config = dict(
    n_layer=14,
    d_mlp=1728,
    norm='rmsnorm',
    attn_scale=0.125,
    bias='none',
    tie_embeddings=False,
    parallel_block=False,
    optimizer='muon_variant',
    lr=0.0022,
    beta1=0.95,
    lr_head=0.00546,
    grad_clip=2.0,
    schedule='wsd',
    seq_len=2048,
    train_tokens=902600000,
)
MLP neurons of a small language model. Each row is named by its layer, matrix (down: output weights) and neuron, and shows model dimensions 16-207. Each number is 128 + 32 x the weight over its row's rms, rounded and kept within 0 to 255. Numbers have three digits each. A neuron's up and down rows have the sign that makes its largest values positive.
A block is one neuron, or neurons of one layer that tend to fire together. After each block is what it responds to, as a language model described it from the Wikipedia text at the highest values.

L9.down112:126104076096101152136171177196137084155133147154194142069125107168173203129142096120108075122120174173076085118129107123155126112064145131133121129128132146134127150123153185149144154118130113113136183159145146090163210085162140172138147122148122094116147118114067097108135181206095076180086173153172101112160148126138152151131151130090127158117117163154093140081120139119078148080127110161149126119127137141176141137123110100122158135075108180105091069158145152151072096159108085160134157171104103117133083075144076166110082149139148092145074133165094132135142112110118109092
L9.down402:131138112121152093124167081094120145086134110158146111098152123108134072116117149057091141116154089109124206183131137083149131124104174111108141177115148187138165095147108125125106204078105091145163144149145117130079128120009134118143098165159101165100127075137150163154198160113127146158071137152100119131109161116125138093106129123175125129140112113163127099170104147151055122136132154097137152134168150125159141128074101100106024149152110127107134163103143157088169105161110134149093158189132156126138154103110139107117090166086145163154088068146107091126122183110142122105
L9.down405:126171124175106120050131177113109137111133129147109168115074111167132173106165115177123118154141162136131135135114083181076085102161097090106147135113108152137128198123126118162079144156090061129143111065117157135133095158205089161073165134094145086117121114141149138171060133179109116068079116147136157116114093116125085131115116151070146085151112137101077141062082111113128178165099133141124143154153156106083146170094101138112178116127137083141104196149139065085054077109092113067100086100136165133066085142101141166137157168170092087141164139126180125161142189210090139120
L9.down516:174143141123146141128107163093088152170121142167142101120116123098201126138091137095147139140184146172066097065116127125141164135157083091116127099114126118100111144130129089094167142130081072153119137156110103113178118114168086109089100097119139111100101118121084141110143077089185071092076063130106127122103101115111174087157130121113115151149124204140113186158113073141125108117147118140162113122075176131168156134126142062116140192142166164119133112130150099162118122119090100102109095205065135129083132164200100093133117123091148148092116097167145168142116149121105129136
L9.down600:144148149105118173124130136146123117104127116122088126148094113109126090151155117186112129091190067181162119127142162086081159129108158136109080164080084150119145158132062073047094162191146102143136082152099091112146128118140156125141126056182119094093139109149118104063180127130101107149100130179127138103180115094187090107110193161174150178161098143129142101129127109152193094122161131124141156164136147105106128109129140166076165087128083144133125139168119128104043149115103116141120192090186112144072160180090126109187133118191138158107115189106163159206138122089094129124
L9.down607:130157161108155145112159177164086137185145102148102096102146223147092152178091147143155106107192097068135121154094111148114107093145092100122129149092189149120135112181130115116143149116148165142104119119154114074167134091104088131098134147101122173174135071120114126117040114091116134096121069144137124133170114134122118150131102115132160113131136111102216114078127128071161182104078105060120106119110152177145157138098072165112104116159126147128089106129176184125159150103132130106143118117118106109197148127131104117104131143137105063114150116156164072131135127129096123117
L9.down643:092119128142216117121145111174110120190180090103172171146149128096077120131191156153083156095125065097136159101146125147112100082102097081123125141118097074168135099172119093115149120123145111125144100164098121103125095126171180092151142101065101149189100059077094123119125139160115123126142097153146129128121120149125101153136090210105126169113106183165158094198155168100114145141100063116187080127080098060099133118096086113146135125148078180109119128148173071108090169147124145083127110127130155091158101219116120100113124091122132136127159127171161087125130099130184171152
L9.down939:159108144116073115106112135096091098236167134171105105110107174183141097074114116157114149168148097164220169087191121133141156191144153221098134110118119118154165145131123147118092105171124126162104116067076141136180116121192139168153135094137152132125137137171113122119071119158131099120131097178138141109192115096117166156133148095112124121083160124140091119118161177115150115164140101135163075093108089092113096140127145158103139106149092184167108146077106124105114079189137162122151161118159097116101104058064187135152140142155068158116117151087118105133171083079051115141
L9.down1137:121148078142108152140079162164132138133126119128061092136092128109137097049132051069139134131131162189133136188075146203150096191176123189077084139117116084179105112123135108076115128093079091134140145157059144084122143066146083154135163171122084122160060108039164096155121093095125087127142151119165105154140115052082174137164061180168174140101140113161100095131129169184156101102064141111160092167097116140120121163169093140133100121115103096127156135150156151070120085145148116090176132131170093178101104116126106141078090099174092122131100148151102131230113128114132136108
L9.down1154:064142038040138182142160147134184095144151150168088155110088103084108148159168099121107127168094093132123177062120138112158162136163151154206110103139139105161176116185070146151212153056112182095102153143119111150176178133162137119086107144126112116133086114137160125142025128064094111141071071140091116123151124101113070166128150126121077144156164084076119111111119159113092160097118121197161090098150140143103114136117127155140181114133105123143105130148132094144139111103165129160133182096125149164137131108142121057107109143102139109135140137104208142151109096147133109165
L9.down1171:181156085155165087132130157166095109169162131130116086177108128127142158145112140160181128044192128139124099144092137136109139133165159148097129137016128138142139129095124136164140177174112131135147140170097116142131127128158129104070156113095120079147086126043118176109076137086113121128090126148156159134203099146107122102150154150129106126167158172105181140078114188125130114105117112090139167151135114150179088101078110107075155088148148123148101113133088138146081137085149086089132126148115114123106169102170119162188117128145157145164052185095098108138140128146154135197
L9.down1259:176078122152186136147150073090144110159155117060167141117136158172091090088088214134155172099134137101092154183176163100118156141165157185131155178132109039163147170126144141163095130129153130142140142087194129112114124102153135160100090131149149111186113147109118098120098140093139086133106108094175113110153071136099130144141148139139147179153138117082133108148138109144123146138149130144133154109087193149107133132135091127077153145161117125050169167154158142062116149100163089085148106152069120120101102117063176082122193089142072100128112179071161107205111123116116132151
L9.down1299:114131110098119131090120081091114186163143102211097190199194147141140105180096119198150177135097141181167186072145127147178177145086162107149103097139071151160156092152116138054177096147103093136167155148165114154108083097101137081159146109144112174205140145164141118070098133110129096122061177073126151154140124113142145154111138121106084078097138183153183132129156149082155105095062136155109158123109079159128102120127172083123202100179126138142078144163106123134155096167124085172084121127143137085108118154073116096127121162115153092135122099097163185192139143096103097123
L9.down1317:073125125144151170107170177118203139153195157099034154141123116114144151112153146122109083095137160095147129155215079113137105166161091123151128120126104111170099116163116095147168130165135136111146125094158111139147114061178120114123077147123078172142129104174156155159116136126068130148123126121149145122114110144200108119143114090076148133083137172054182082110132090219134174128148046075126141173100146087105157120130104112152124088191150089069116179093151146077228091134125138067075070141117104099122141059113114180121122150139126094088133104168137114138149102121151117126
L9.down1381:108111169141172103143156089126099071153178150079131102131117155174134120107104068111142142157099138107081102137133137160119164116151109143135156093143163155138078156146069135108134109080144103157159167179134131125153091176096110119139134123097120106137079129118104109103150093180101143158092120102146106124080190118122157109114127087151134100096147145096151106158073120120131079134100133095141157106218127170124181125131125106142055142149138104173155105154129133062141097179103152095179114194183079131090108143107100126137179100134162180119170180082122130178167083073167163124
L9.down1717:137146092107074115148139114147223114126113052115123168050082134175131170103134161145126073167138048118110165170142104091194133067156133092163107116134166122084079120068132170106189121091167113147137168131158097143117133200117176161082134125108176125128128146143112122184089129098135124157108124169165119108158119132127126144162144165110172077130097154128137140148117086129090127115119149138112165151065070115097111115158144130113156121098125172137166099203142087104103107092086158103122159148127125073150135155162112145087056140055118142102145131118094138132138128137105079073
Description: Start of predicate word

L9.down110:190143125163088098078156135133157128174171148104158136158144117112111131111107130174127095122157173117122167178101094084147096211103167190059215158142128129202187070157100123120098119168112126088129109082208058133153088099149138097178149105131117134126083104133126151097089118118149125050145152117180136137128123130100163130084105165146115194102173060115064119126102197117120096111144150078130114092132155081105132096123117142153177131028118164150169037126148143121165105121141178118140106147106140138118172114149122178118110133142046100119123176144116143161200167168140100069
L9.down271:128118114077085154075164176151146114155056055110151112092109064100102111147109130130168141133117152110140128149081112127162122196147136134119144211147054171144099132124151155115102121141165132131119158147136111132120096125056177150131100121128154143139111092088131133138158130153167143120146132070132172134141149117151100136136130158136147168121120162100112148147067107111128185127101122105127137089151143129118098165095159116105165100137145149117117090153177122158132165188123083088112180149119105146086143102135220145169091113148104155136155114145110117138170180139156135080
L9.down315:099143146141143091210172146115125129144136101117133100132130166080151070148178133122098129106087119163205147141084138086096102116143098121084155150143104134100147160137058117105122144137153140136123178173148129131173160149144145143164149071159113095163118126168096108081121106108185128087082115167123176086131086091100145164112139159114110151098111163141152139129082076142174125129128145128103120120147030142152189171121147145131087137103093117117095116067123164133186120150139073132179128118130142091082121130153088096090170101102159155138132121102057144027102157098113133120
L9.down334:126145167153146115106164110144104150135194092119140177123147109158085109119100148089084150098110050116146163131115135077123135122160139132123130204120065139092101112132140124128057149106160098081157101041099131214106109170098134160069136095169199119096050169127175132134105104096120169117148103135133164118169135128113134113167144081104161139118134147117136110131142152119213118143157122048160135063161165112156134120083184048049125162126153133094136157110138062075152124116135149146161120190120123096116116146140107133176199105128135094121118151153120151150104136074088092125
L9.down419:114110130161128139154128109116198080064123138083113103107116137130121100094155086145107146157153156126139072112128129116132125191119162141120141127132105139129192120122167089121217110152104101140145111162059100190098122159119135176111094159089140135171095072182130116125155106158118145114104167137155142161119108111156120118163094143093077082087152094112174130161107144100132114150141107155138114141143135121095161108083087124096104104131077160162134152134133108096152165161071122165103143079165166091098140120127096133171134174161190111143116118131181154213178098173171167135
L9.down428:125113108127101054147096112112113108105129098142058176144126178151111122110152121121137136150136090149079172081068194140147144169147090161134174199181144160096094134141137158136125178122137135121134126115109134085178136202084176086097135109098110125115124112126203095107172134077139145148130138149116099096147122098120136171127133113158127090089155082090150100201140124107166086171063129108151126097135089066073165131108125068198182133162148111121069126107145095153148179129137155088160128098141179103155127152077134177119193146157120118101078125114139129154150139100171153125
L9.down469:113140130110134130143179097122134111071100132194125089130109110187134131170125104122103145163113150114122150171120096227119144140171117074157152136108077108162128210139112126143132189111080117168150157095159229120098196131058140140156142114113150143122130108180135163093124102101115040122096123130146180114126144119179158130101131135099092157168092073116136178178116116135155154147163164102149093116123115133131102163107128080136044101152123093161138132104145129136109167130155114071060130055122085184116171148127088144104141158065156113137155130170096117072116136108098149154
L9.down1069:105186131118113092083146105087128081116157049118134093076111116103149152116099152159165132082153137159166125113107133142136203092161161206149135152149126112104146161192157133152136149106167159128094094113127135166112104131136180149120114144081130169120125117130069117142088138113137138148159112097144165127121100102122119122180073096117188164174177148196143136040150100142140064135129154110120180183163134099171140148150152151115115112097097064143066150126131132134139079155086123143095122132126207155125153098148139132128093118157088102172085117158102104095112128089106201128
L9.down1175:120106115168132131177108148186201106082035146122131138139122197103116196128139117131093122211128157151125152130143146130137143155177152111122090127070100131139136073146080154196144130157166108097170177123152094133140107198103137126109092152094130200111111075114131070138178107163092123093143147098128101169138114145114168179095122191155077131111102114117119103185142075093137168098083135105141134158094168108140122128153105155112123066093111087098110154145109097103087138190192206136148136131136111131121102103142163112179065085153114160124080093130129115128130095157120105131
L9.down1200:126181123124159160067128104133151134162162097166084119142145100176169168175156148027110140112051126161156127106161131142157100106105181167069108146140099185149130083103121093104146143148117165155194147120096122072098098123114166091073181133091124070105159186162066122099110108144135117123103158112199107164138099096117124120158119087123125137116142149101158119139122067133155137077108125185134144078098165109124170164081155127102127134108212086180176094101157152136128120095125130156047146153093106082134147110175138115128126081159111056179105152129140124106145088164086110092
L9.down1328:127143163133131135128133107132116062194174140088190116181122101128186145141107110158066137106117171165120120155083127103177126123113192108147131129152099142165145088153138165108176080080114151121152112105132159162116109171110141105152106122129133104170063119085117139176148095106184112130136068071114154191119097081159114099140132077086157121168150146097103114119100129100131082100137116141144173075202134092138114130130122124107161104072114090114182082099138171081045105126158103133048081148110091139149131157147160132073069156161126114085125130116109188132112115104085113069
L9.down1557:146142128154204139110095126119127123068133148179142096165211114123147117117131146000155195059134141145161103098050135105107112105108118144140113148182088158175126103119104137190115145192133148086140129171171113150125113077118127129141132187138136131105154156156120166133106180164126101167151124146109137116111067195093142157103079137123186191168194114136189130163148093090082118158146118121134136099163148220086135155125111145148143125135123192099178150101092170132120119083051127093143143131099123101132135114181143132137139171125143112120209083133087116103126110067101155170
L9.down1568:129141093110145122091143144118118134167143143143107124126129094177189119137117069141125182158132138170110143123141154110179185136114122126141112141164173140087149146151134096111151158130182135143139113113129071118190054134101173090121127144097113092170130146179129115158111086095151158144140154086136114127093140153147166132174092107178106135122100153137172143108111166131162119119066123107078081124097082099050145120104161115104122169186110119078142092138146088133132171133096166153119132108148130097117088158129162141127080174098105192141151069099134112063079149188090126078
L9.down1588:143135159093101090078154128044128163158149126070132101120112126080140104128047167189150162054116144150132132160147100085204148098178165118069144088091148135101160149140122121075160164126147095140080166103106102103093110107086156079102120150117119076155089116081171107119118184099158103128122160126136107134132161127164093111098156148146122104171188108073159120136095142063136133189101128138118124199165091120100139155131126162160136166123054096174182069088094067108120154100119156174158174177146177080125131131151156122104091141131122139098117130175177165129053096111138134157
L9.down1613:088142161116106080103093139085117103126136145109146145084142142175118088142124137123168166115101143150156142162103156098160126087107140142123208127113137133174086128133060122076156160119107153074122142155129112193046141174089149119121130100171112122141061091175124107114138087118207122123139146178109107112081135070161128052145113137104148107121137110099111143147082131128150102126198172119162111105122145124103194118110158127094181146126142136189153122098179168125104076157120083166087077120104089081104171137132163142157066135154089095093182129139145164072109162089194077106
L9.down1721:086165134139115106145129108080141186076091170122098092080093146154113134113139098160154077126145089072094118134133141109117133106177151182178174179135188154082174123118158154121095102134134123101150142075163157093145084139110109155113079132134105136153084123168110149118162124153101118104083158003096107125143166151153125089082150068068099117154164160171144092096086135119057100105129175189122152100160145163147094122064099185124088138154160193144111103094142121138170120161133123092100120058149077097161121112210132115130118118149152126138153120114124121251124142109133154154
Description: Purpose/continuation "to" and relatives

L10.down184:099136107119195093131126147154132167115111068169092117083095083137154130130168095192096109128125114137048141133135121173119107183072126091125156142159132171123113119074145110169112125156104102111092154120112114131195176142190140129103115145206154207139165189134166198141085114152135066094084075094139144117106189109117129147168111082109130163119176106200124116195145146111131131184099109136150124109104130124137120133141104098150206111138162201129123160110069069129156061130087125092144135144083107118096139135099076095149087099129135116128149131144082147134094132106145074158
L10.down248:146137131090195116129076134123054138149154140149133080122090097168168107144116105095155118128099143107093134114109133179146132140165086155154163145124103116112068088132135135128061086117136140100158124087146158073145087113141222114147165128110157126154216095163110141131121178127129092149096143196136151167157125137103152095151104056140136113117182101130183123130167098102032086115123076162128124138176089146152148101119107152071119107100132070139044129090115102171137094102159156139122048152155142145137197166132069109144120143178130144075169113140151151161068155105144057122
L10.down699:105098157142120144140170125116160171103152088143148133099164110144126087062162193143111124158180113062120142109121085100088158095106127144192093172133141166128142125172153045132131142098123115144166126160139160122115107114197155107096187146116081119124177142159129119099115154165147096149095154090203117170072126092076122149178202090124091159125102140119122158045116167101163122141103131116147111159093137099122105065087156207136094137181122145131106164112129153116179161075170107138110154129126134167134037136093113102148080178072151191112173121136145138170141124152145162118
L10.down983:190130127123188135134147115149134123105139109179123103145139151103151124160058135136187100094125108128189136127127163098129057039103147143139123146088117112171137142187125187054171149141043145121131101130101094138101097185200088146094150088162132135129124124161082147170152132150070115161047087160072155119105147138126156161169136102101151107121131172113171154136119129166133163155091127129188123186138082102127145127159148138174119118151150145077098156153153165078142133103107107114120118181143146133165118142085096165126100158147190178148077164079104117136112110106167081115
Description: Word-initial fragments in descriptions

L3.down1500:097110089111068100154107146093100076146109105151156084157095102162144152147146133101142071131144163203185138124181106202142129139156138136125129109136045178142139167110117170143080144102090161091129115131110133135124134158108098058133063113133171164100141143083139130164063161072138111067123087103174079140145143113100091104152147099126115077106142137135206059092149166143189101138098111103095107138141116112098088168157113134101097114167152136142149171096125180109141166143174098100090168085123161083115102017118102115164129146053170158156114135169136111183131135115112138164
Description: Post-verb complement starts

L9.down37:128178099091150147129139075135117117135108119104093093125100094125157141093090162136087121184104165060124135112137123084168128157101142146113137095133106122117178086133155119173185093167128140154139144129146119153121151129101146166147112130150140149179110117123114152117159099153164163169148107112194121104119138121112087138193042165119090095126073149103181112102163110087152126076101097095111137108114123105161064116169145072112154115142051192107099145102181150161150192147167119144106110146113134156173079159205139130095152099158109122126148081125082145111084168099121138144
L9.down79:082136174074099137135180104219168052096201086171082117155088172176169157067130169115141140150165168094151107145136096147198121130089073136131172094144168131086102128142162052128093131175147173073169111072145180169086126143082112118138185135169157094148093125136126119093084142090153132154138102071069109101112157174098088123176153148121056146109115173074146125130155099112104201134117104148125159122138122157154149137141134134157133134145127135117072150160127132079070133157126151106149087168102126132175060227147133109104142128110050110139101147151153140054105102067140111135
L9.down148:111120099118071145096147132178126148143168093145111103175086143132147098105124090092173141212079117052127120105107088156196145123144071134113118126141184142103142165144140101123115125135122117164096159111136137158193100143064169152111160166141119120116130144078171103113077088108096197125131118137124130104116187139134184141103154147037072103108038123123181129092122102070120152161152163101123113114123136126141079120141073088111151111119137096053154136177160107076096162129132113117158133122098141097193097173189111089107172086089072103141112175151105125089134117065130168136
L9.down426:110120104140168169120167158152080095098096090150179131111144108132116156156104163163130073125165144099084116048115202115113139172084104168138114163120154097155125118079132082042111126142132099144137133169097128084104096125157094151126141134175150128080094092172144153071115104147131107147153107115080133114125133085116105141108109157149129068148133160158093089115158183126139179174166089122109160191145106122152112143148116139115174154150129132199105156117094135145146106156091062142120174161111143082153210142186161106127099085119165129160079077114084096180156146139167154075
L9.down706:139023146128102134096136118117106111108127199186144134174134154147080185076121129071133125143134115127146103116122115134159135056148138133118104204079115115090144202107191117130162139113119140146169153117126122076151116097111114109134115147099139113180151113102161145161136139144108171124161127126130137082066170129127150091125112133180075134125094149106162103117117146080116162071116136111128143159124164111133134135097115158085136149184157154114130143096099127147091153144108144104080144072113136190107101162166072103088165161096082160100118135080127127091104140108174166163
L9.down708:157079184157114109188124112132167071128102121168083107159113154175127155112040156168052157101119165127099128050135089143143152162154121163142157149140093158182119140210068085121134082148141029176081052120119102098114088094134125150116160112144084139111088095164067050138150158181080146073135091108124132176132157056097176145115161130159057163097132181139124138136130124148091109180143146113117128145100151136150146131158080113118097164156162139132153066148131081119102093110146098084141100133097154094134084133110173118111108150099161198142121105171139100149085100154118121156
L9.down775:159151140113110077121128149164175079096169138081128165112122155134094138182109093125109149132170179075091164061096081180151190152115157156105161138071093140161158182105123119127118069199131109161117090084120113108124122136109120124118147124152126144164151152100215144157128142120076133115161099094095127128182119154099103160116126071154118134105154116044113112154111117109118144168128096126140184125119124099111087168157160151102095123149108157116185103131148125151059138082163130170104149121080116151180116143111166109060091116051151153140097118098122075110144133173107155144
L9.down912:127107118118131145129111166085173174134124152090112154186108092142123134129046097077117112132138124180068180173150167078108117110127135150179108098124164114153184171134155176136173032099146182099112087098108131155068186058078080140117107141087112181118114140063130111143139112146139106111155088140129094091104123156128114111120109065076103138149119112080128085108160132147079162107158166143127137155174134129133144064152149160125193148179082096139142126134126144124132086114165090058135117120086125063130139170126193162153122153066141144123107159145097181140176093092119045115
L9.down1091:094119127114116138093149156216202147203193143123120103090095088143092134110139116127115152130135122160126145136142155131157063161082093132090136105026139121159151172115078170060155082136151151134150114105171117121188131182179093117133156154142156095130122140153119145144172143144147116136146085143177105124155100117048066127157110143169160142140093162144125128122151092096106150113155117133114129175139060116131118150163159152138085139107076181099110143158194094038167148089144127095146120159091151122135149154144123144181118145075113110107129166135137173099168095071093128103
L9.down1097:098095174138097129132120130196142192146143125125068159129045112064175184077092105117094133118110146106128068094115126131095185157107153141112155153166135140171106120129087159122153085117101137175146150158167150132123114083074146134104145151151154123068161137108204114157134167124116142143116091077149129124165148125160172123195101078117187157118116139140065129158110157123147151128125102176131057103177138111130143182142077158121077123132117128147164177079116133102085151123115171143098185103085131120149159088199128090113174073106135120133126121103146167046154082081111131162
L9.down1109:101122084178109143078095104123082163125120117160115134112069153097127155148120095151104126090180126110130150141147103105153185134136094150150167106127149070094121094199093163116126142135106150097139111171186136121110123084134069131122162206119108063057104124151133091148107113105079164196128075154167111116182148134133089170109171145151169152120092124159186134148107105088123137114102099121133168097056087133096181131154137134143120139091106187140114161131097115089124116081162127140148135097124147132113177091151156133139098123122134148101043153150156174123134131132099185170
L9.down1279:136153086147144118203125096144145133161087145085180119136136147107116091084096141142194125096158086116105143114176109136100135149128116153101118070179129138067130152176140097127158153190143096166086088147161163176133097055057194130179175080175172113124135101194099097226119135106116173155151112085087132130118123152158119114113183106223155039124167186116142117107201068128104158114133105110133054210110090148128111119115067132128139119170082152156101127152176043128108145151111148122165123172119137151173119134177055128048128133083158092106065046144107088097144155160110157141
L9.down1303:136129067108151138151164189155137076150106162105185144088058146098092140160210131150093109138126131068034156183147115132110039166120059190087171106147064139156181117086200144125146118093135170145110137106118083160145116162105107095132124139176190032134088105144122124144135099106113129126161151125073121153152153136140117177116139103086054134103152176213106081087129135116143196137166135134098126105156105077172184131126107152118100073090086079136098167140136125173114147161054157124166110110089142170115106063107133081123130154112179093155062061110152085124159121119129118123
L9.down1372:143167153184102127115158125094150111145172116163115130105137145110148099143132152116090135142134110177078078144087103098113147109121077131142161125135144129107151102114176110178104119128106164119114147120108149117170115082110130155106131103072174136116121255111179109071153149120145170120051114143184199106100168137152166156115122142207126055129164078127115145098130143166118157144095123181090096086121122146165099159126176121157125145077133160150134111059151197150151120177086174151113137114096092154124081137129188054118108107107151104136141120052092185163054116139112105114
L9.down1464:102164155089125150146122118078089149150121141101066161159180108164125165119093182121100115085096132158110138099136153092169147153131127111072144127105089098172136193139169084138172118083172118109097131142157183167114138057165094129150130158197148109134100099098058138183141106190119133124086130201131090118129073160178190095165124185172170124128063114094085147102134049122130072128119161136092098136147090186109187124165152166098132151061132070114050175085203141168175137112155116117118134119044138124088187095102130145159133125124110139185125088092123067102133127113147116120
L9.down1542:158139088105109112120082095065085092149146124134113060082124108099121122087104168143128114144097113127102109088170122119119147128163138133154075132171144109216165132139135204165162143136151169136154118116124154128147155090154139118151108178152125120099094130152138093120192153086179169035083090068129098119161086126135098147126120131090137099140153090113159138110155120141123113145179129065151102086180163098149141117052149174147125125124142183102110145115153146174174117168174124100128190105096135117168156107100122126106097154108115170107123164200100108155124132118166098085
Description: Proper-name word endings

L10.down25:160131121146125125128113177129089072119101054187173089117118124132112141095158078098202174143132152151144101075154115123097141133163125095221136160120085174139107068114158146129107096133114153111126177106120121114117130116094101114127120125159144109126140125143134156112150044081075100131086136121151137125169100171118131126140145119185170115100121103147118133095141086170131135115091132124156197138079110107136110148105146142103093147137050153076152096203157078113082159110077141160074084150053167082121120162106120040092143123046125104113149170104138101152124108102148142037
L10.down479:122152159057084114153136124124126161070143136114114066109097151122126095138068145090115077132143138125131169160118131091143159154066155157154129149102113132149104183132138121136142127125121159138085139108161102108159092145135122144187112151109138117094115132174056150183097054150134144134103110120110083136155185082125106153144085160147184107153107130068111100112158076201073181101103152098116156125135157122157134126162098107119095129117134119109099091118139096129132138170126110050139174116112120096126165147210150080098102111112149188139087170147080129125150133093175124113
L10.down495:066073148099142118065067136099103128120132053130149096132095057159170163147099119073112092136118147124119109178131128136172103138145087074194133140135123176173147165151144123156141150148143152142103158119126092134161135123142040157115126155107191189103111175144075059036179094114128152123166109071119157118151137177096121069159098119137148156153109152133131101146189110122113078135126115154127149085137186117154184135112124222082146123121147157110129171067145084120140100105103114043089138151163094078139183096102122098148104173095160040110149134135069099169121128083138095169
L10.down1293:144154105093111101143122185136157155125102127162141131113146091148101110135105111077174148129172185175171131099104111117113118124162097083191153116145197179120126076172087128121114169093185152153152105136111137108217093201148092117081128115129168116146164148109163141120139098124116127142147147093090103088152125172168100146153154154132068089173124113077204161135146122108049095117174084132147109136112106156130139120136149165170136104152093221117098094161103160121157101155175156090150091124154131190169140148151067055116115104119087144166115166138093145127083123101135150024
Description: Place-name pieces

L3.down1526:171190126123100122139147075155133127130168096208123166123117141109096126077109129071096158176190120106175109114138110138149146130156139148122143080072177097081131164155149120096147142065171117141154143162138123151140131163117149143123143120088099127152177123128089159124153118169183108161110065141100123096163127108181170133106135114127095137103100047125145127130124119092152118115093075139143152107143116024117162158146119143160132167118131081168147161144157141046171148109098105156163140148141135054144116128064148119101126124156085138140158190121100155000129117115137149136
Description: Name-final word pieces